From a checkpoint of a small transformer trained on Wikipedia: MLP 3584 tanh GELU.
MLP neurons of a small language model. Each row is named by its layer, matrix (down: output weights) and neuron, and shows model dimensions 0-95. Each number is 128 + 32 x the weight over its row's rms, rounded and kept within 0 to 255. Numbers have three digits each.
Before each neuron's rows, "fires before" lists the tokens most often just after its 100 highest values on Wikipedia text that the model never trained on.

fires before: " |", " |\n", "(s"
L4.down573:134157126123112123146149089186165146117155104095120119152123079134145128155156170101123109181140108135119134082159151154063071093112104137123142131196150139107112140164129098088126223184084163137109179164120138131138084118111152109077085158148090119159147082144113103066159108147149162122

fires before: " |", ".", ",", "%", " |\n", ")"
L4.down2277:095168126134095122095191135179142110100154176143201150131144172149116153122135104168117212091216080143094080147064162128096146109150168112125122086131193074083123157138154173149104156151116110111131114145138094147147140196128141176118142148158142139121170146165111136133083104091063097099

fires before: ",", ")", ".", " |"
L4.down2474:118122179130139080142166061159115199152130077137116154149145129153130121138113148144109089166136130143131132126095157163058114199123105163119127050120110029114191150143084166123147121181096096143112066128111112091159085128097138097118152106159125117116097127069094081108142116133128145159

fires before: "%", " (", "^{", ",", " |\n"
L4.down2569:113049142128063083150115131175076084141091124137130077165085155147116138121132199112136159115136099100161159133120197143112116130102177138105139099101129099145119087120123139091135190124122096055156112170132105093089107150163160132078116164120136099054162130119161133169091135151112178096

fires before: " ", " |", " —", " |\n"
L4.down3128:153112121141144164121138180160135148128120159108122087142126083143132174128180143112133120053211154122113145144160099082159173195062098172152086131138176103161082173145146121109143130108141126137182117140142102176159136108092190106141100134106067096119055103136111106138111152095146096128

fires before: " |", " |\n"
L4.down2049:100106109169113123139115099124096049134100116062181134127113164146132136147126078141170138121154126131070130142103143118113106140147080078147029147171084112154122104186123100147171130208099136107125100187118101139111196164187176153085154146139066096139107147142091133139148119115147147161

fires before: " ", " |", " |\n", "|", " —"
L4.down2965:180129101114149129140128112131209148182120123145108063109121103105142137119153126119159122131140140090125081170080109090147113104111096117106136162152132026143182194130150144062168154146103119100171085121146076124034101140088139065132139103139150100162082127081113124176108134071163121083

fires before: " |", " ", "-", ",", " |\n"
L4.down715:080111142120179151101152111087090160110131104119121060171161076090130138138126135114136101115183156120094114175172115118152199175200112102093109160161120106104107142102172199123158101127164140073214105136133145093163158111121125122075084099137132168121076107167137118162077094088205150074

fires before: " |", " |\n", "."
L4.down1649:100168102132211147137126172213230152126108167079105180109112126084146122146150153127098141089221101176089142132083153090145116135063184132090145118168181074150141162138118117101183089127151128156140136115116158128176153144089087133124044126099116153100091094165164138152141132138163146090

fires before: ",", ".", "-"
L4.down712:114101149157197061085155067093150104031110111115097168129152143130161109086120100097140194111150150167127121188177151125109108127119160113091120127190133116140128104144079099119124148081123110124188153104175109058137143101174113133153144126140157131101141135145129121111199146103135141109

fires before: "==", "In", "The", "===", " The", " "
L4.down47:152142124144150103139095143126102118112110134149120147102080167103146116173159158126147175145119140126154119133119163132145144126107133129130149106255097175146103125138123139175140129103125106129144154138113119176123153143142107105095107180099127100136105152103121134127146139114133145152

fires before: " ", " |", " |\n"
L4.down1811:130101116138145156144116102176142142128081113117143101097091096089141084151163120156152168200165128090113110107147090122123126124102153096081142120160164070181109143159139167095147094083109141114096170091153129106090135135088134083130115156124157125137071161098107126141214098131102143084

fires before: " |", " |\n", "|", " —", "\""
L4.down3429:081161137176121150102132116098145148157167082165147101125135139121087114122075124073154134143088119099140118122124136143126138194139117113120070144150091114107162160146139129166107133181087137106109077160103150188146144126173103102066147147126156113117107093113145140122124162126141069088

fires before: "|", " |", "otes"
L4.down3052:123142098113149110150143185155155110152057186091158092114119173180143164111094102142121180163155153108146159149113132157166167130027132151114182084081167148115128088118180141123131059125126115133114171143099139128110077135089118116146121148125136118129065140189133178093112121114143105090

fires before: " ", "as", "ad"
L4.down2756:125115143142201158105111116122142091138085107191113156158146160114106139152172139121124174122102116103148097165126141074089179171128141119124140121255154105118136147155138117133137143099088077131132159127136123181100130127117114112094113118073127121089087135126084147144065118176105157104

fires before: " |", "10", " |\n", " "
L4.down1037:092092120127092174153161065120117126124089164141146151150147168112171092117139096092152166117148097094159137144101149090152164174068096085100081114085093163142158134131126086172127094164084149117118147127139095164141109156140170181159112168196062134167123139113088169153087132104158156140

fires before: "==", "The", "In", "==="
L4.down2309:125115117139127116083112132117150086087103108139125117110100154119156137160157132143123153139107141073124115121119139131136123127125150115102126102255073152172112143131136143158118108133143132088135155128118137142124167152158106114136134169119123119160107109125100159163139113146170146133

fires before: " |", " of", " ", ","
L4.down1995:138125122093144077119148092141115110164139095120082117135164128129152103118129158144140129113121068137106154085150069179082113121077099147147145133186149097129114232118114131113101177121137129113119133147125096057091121082157106067116143109177116091180188150125117051154139077084149114077

fires before: " ", " |", " +"
L4.down947:160154067095180145118107126131148216098138134160085110096188155146111162142130095141135083135094125132119149153169136150114123139095124191115138194120137059128096154132099094151144125103157153168064136165170125123154118098124175090114112125134152134152133106093157159122103145105091067108

fires before: " ", " —"
L4.down1967:129176112124152123096112078153162115140082111112084117144116089185141135177168149182161158167190144100079122156130050073137116128071153128098140190156161082143154174163112124096172108137162125068156097148135129124068140170084142094123097108160132109143071115117110124221188078121139124113

fires before: " |", " |\n"
L4.down2499:147121112154146202127172128104146153056089189139132114163116090091127080141143140044094129131154158174096074159104122106140117121097085107157086097183105112131114124169144147126147080094134122114113158177167118122119156145156150117127105098159090061220137137101127182153116081153115122149

fires before: " |", "%", "″N"
L4.down1569:076165134142177101144100085097151151126125138135058154255092146106055162119117174146137144139119100189172111159145133133060099059100124107151128157083117144164192116132183123117110139085100091048093130120100103069121166145139086085115153116108179142075163137083155122129170116145097121094

fires before: "==", "The", "In", "==="
L4.down13:141123118133143114109118147161138097114141117123144150078080141132126115162149151142143155186112166135147124119117163128134115145146152118121149136255097151168129108138130150144157135122133113108125137145123148166115144140130117135114124173103137144142133164121127175132161144132129159135

fires before: " |", " |\n", ";"
L4.down729:123178095108124091144106129126153138112099159150147139132136159205134152125109124146108144145172158125123185103099113168106041152077096097174132163138095135166051160112144100141100093095147120139086116100153113124143096137123154126164108088129142162161134166129060085130138152120101143107

fires before: " ", " of", ",", "rat"
L4.down747:127175178162191168125114123122174150153107164131129164109170116146207154161166085154113161115161138128105081095141093114130160140123114140140165158224154144170075149141081127102138083088084111106153106131132143096108095101187151107136161157153163137114112116124152134048136141070126097100

fires before: ",", " |", " (", "\n", " "
L4.down1983:125123076092090160126081142136154131122153111077107123128133078099132166134116149106144113139163074182118065134122152145190125140156133149138128116184181150119171125115170129117094202075151144127182197152070098100123166150172137158126136187099139086129148081169137127188143111124165092161

fires before: " ", " |", "|", " |\n"
L4.down2222:108140128119144159109060138151156122103135115156165109140122125151166191122081160154160115153132146101120088093128128175095165070152154151134104139064182139133204152112119129167150139169119133161112120125101116158135170130176107092112105107136106182131111148123158126194115145137152122122

fires before: "-", " —;", " |", " |\n", " "
L4.down2036:138131087113112105108120123113127149081101062124082114111181182135150133123119113130168156173074125076151115144148057135167094158130123064078118181170164108115110196114111195099144184114076160136147095126173156108108180191124143107155116136147104112147112074103131119106105138124132076078

fires before: " —;", "|"
L4.down2505:104116171151090159138123167104070124162194088138173168129086105146093181149118066085109119090106144107117170109112103140109134131161176178073125125087121147179126127147123118175086072149131197107137082111144124181126199104214076114114080131172111122138148113138162111118120115180129131189

fires before: " "
L4.down2690:151139086133104109094122126111166127076129140146136130075126112160091123153091141119151130116128161092074102144097092155117148083185161098144141090220132126079097142156168129101116159121108183131127182150095152102093200091130159171102161112193099141160121188112110127109111119143150113203

fires before: " |", "h", " |\n", "0", "an"
L4.down1635:112110117179131100161100112124124074132168122200166115133100136103128134180116126148146142123089157123175151077131127123133114152142101195119164198146158166112133140162199091124066118184165136120162121108183118193186115103123138069130106137092119085183057119144098165091142108095150125070

fires before: ",", ".", ".\n\n", " and", " (", " |"
L4.down580:152082129064106094080126077137170123092116132124136108115086115183113175104110104155142115137075143132109144077103089130162113157160147084148113108203156125137097157089133135130127159157127102043127119173089111112064161125170090179110106136121153123108176150094148102186095065123123068100

fires before: "==", "===", "In", "The", "On"
L4.down1881:112111129094129147151111138145135104108173135146131177105086169124122180110122112153114163160140139142138165137144161157125155129125136162129166097255185133134088130157123114128136131156070112153171163128130101103108113135138118109119159164089160082141170178128115134100171095116170113137

fires before: " |", " American", ":", "-"
L4.down1260:109161078063078097127111150143123119113133127173179137123152135091132109154147171122147160132133158062093117107111111185166123138121223151168129106196144234114072097180140169173088113098110123124143088127142120113157150129119078124184135148071064121110103151146120174225131137134153126111

fires before: " |", " ", " |\n", ";"
L4.down60:163151168150122158100112129124116170123163105104171146130162118235120163162154189140152160114084080084113120112174108129174157124133154134121123111117147132131123133136142102093137056115116117152049142109103128100046171174124094117145101169079126106133144086142147139139099144154083164137

fires before: " ", "0", " |", " |\n"
L4.down152:138110080115118094178125142156142070075039132144146081141113097133144175166142133189119151115185150193044100153143126130125162150069176117091146147135161121154147170097126089128113189115113121118133081140141098107102124113135129122210090198127118136180141129104121091134118020094135124132

fires before: ",", ".", " he", " to"
L4.down2592:091112106069150143154145116072087161148127144104152096184139148150125185055160125112108111129166124147106145190164095118087115169085110163083125135117123102111063172093130153106111126197100069153133146070079105174136112069144159127126113117106091124165146124112134103145144169056107143125

fires before: " |", " |\n", "ari", " "
L4.down1482:180067099110169111158136053121122128133118137135099157113109146122100171131150176109117164096135138126078113139197159130164105188120090130179133077165160139154089106145120111069132168075143095069194144145158122091139148109097105149113107104113110058134093127158146131146113118136154074149

fires before: ",", " the"
L4.down2062:125199095110119116124123148095145121167096094111130129122127176105139122075106168180112095102105171153149124190107155182120128068130077126121106191169134075112180091126130129134141148166157108130109161149101128148130139086115150133070095117114144183131083110117116046106100129142141168135

fires before: " ", " the"
L4.down1580:133145111071117056115112163125095109133136116153123105148186085141132160160107143150146119121077098111144083142072145113142165130153199189154136120209155193088100151102145167128121179131087202119096141138129175150128134152120141115096148104073160133137153145146114164136109160174162077080

fires before: "-", "==", "|", "The"
L4.down26:110116169138101112079122127128124083127122129098087125114151141097127138129146123132138139139146142067138119141125128154116125141137147112155104153181137132137140154106085162133145158125125118109119167155093130149133133150131148115113074160172105133130134128146125143168130146124126125127

fires before: "19", " |", "20", "n"
L4.down1666:117148130116194113130177080157137143151163159188155077085094154109170211109133159131085073160146144115113154131090126090160121172079102121104203139085137112161159201092117149112147115150099167113128104102130174143125163198129155161233103152170099125117107103134110114125116127130134098143

fires before: " |", " |\n", ":"
L4.down1792:109089172090091162119096202101130146154150126143140114135106131130132165129168069148156062132146105160137160097157156136092080136144154140123068145143151117157103165138138104128167159140170155149090111091182079138124174115090100095063111121084117084135172106098128130172142110110161181174

fires before: " |", " |\n", " Ret", " ", ")"
L4.down2137:108095108109139125089179186106098090071128136112132130142169125122143112092138182139165124183155163088088143114172096150121137099124115127158173059110090098143073071091142110109102142143152088179127103173120125145117153168131163200101136106135086151133094149167085141143111122092149144087

fires before: " |", ".", "\n", " |\n", ")"
L4.down1392:091088121138121055104118117190135122147100108148151130104105171107190151189152119093152163115141122155116120135153141200102156118114131080091101086198157147119134148066047105150118133078177075111169074164094158078187162103107108128158178165128142063129148097156137084137188151158147131107

fires before: " |", "–", " |\n", "th"
L4.down1702:107102113104162106126163113196160131100168182169097136168185087095130153144146078158149131124120125130050136088186189155083178160146108126158138106160163149142100089114166108081155141164104130151171145110123146106053116152142136111132151076045119096171102106161173152107171152183118081082

fires before: ",", ".", ".\n\n"
L4.down1199:072160079127127170101127134155179095131142152135103135104107171089149173130080100104102120158125141145075129105067136118081120148101141083162126141119125134160070166100111136093132106146105093144140153176107144157067178087126133135081119133107130154091059193121173148126124193136124140099

fires before: " ", "==", "In", "===", "The"
L4.down2989:132127103131144116105105128178142098113111139125138160078067172110120103160134148139149184165107162135106125128136143136201099147121129148130170115255095173169171118151114147129187130101138130093140101112109138167113152163117115158103091150088128126173145155140133160156148138121120144114

fires before: " ", ",", ".\n\n", " M"
L4.down2103:141156084101121129121120104142110130104122156157121136121144115128143145058145117121127154134128130143058152067128137156115142157159165140136098093165113161148140128162082062161086105108109145159124093085131118123097117130196077124097124133098109138130142095121166145133128107128115134158

fires before: ",", ".", " and", " (", ".\n\n"
L4.down2940:105147086084098092062145085106210108130102068134128078120087125141118179169158096232147155067154134079075122127117156085113187162119094143176107123162131118133106090108136104121116126164145132137139134089121091070126158082122138116085127129130078101124117121116120073145096127103138100153

fires before: " by", " in", " to", " into", ",", " with"
L4.down1833:125089105126159109097153085101142182166150094103184098094113122162096088161102074118128106125088096102101113126116125092125116125143102172120134135151131124102115112203150158117162141137142133227119145152156130142048133102107174135106107088169128112111126179110114117122112158113147088084

fires before: " |", ".", "–", " |\n", "5", ","
L4.down1806:175087117173094137126191104123153184103106143170189163134157191144142144155155056140143105122111174123093110140097144137144080161120114121088122104120139107137142160084136185135133071127094067145157128139136142128143142156124196130100076150101182143166095109175162139127111122092152134169

fires before: " ", "|", " —;", " |"
L4.down2522:175126135077121118089163109100071103081064137074142098103093118133124088107124177056096175152088107125150134073135052129152133166101092128152111109104074179116103159161105185068138141105099094076110150085124160132177138127107137120070129125189174185107111111135131103109163046117175130177

fires before: " |", "–", ",", ".", " to"
L4.down2225:094118173132156133141184165165086148208139076085127169189080091135143081213170126109108120079161157145144141128067138149101076154116108100066114112082119122116112128123077105155155134121156101090157076105087159153199118122138104125083071128112174146120164165199140081141147120127172076104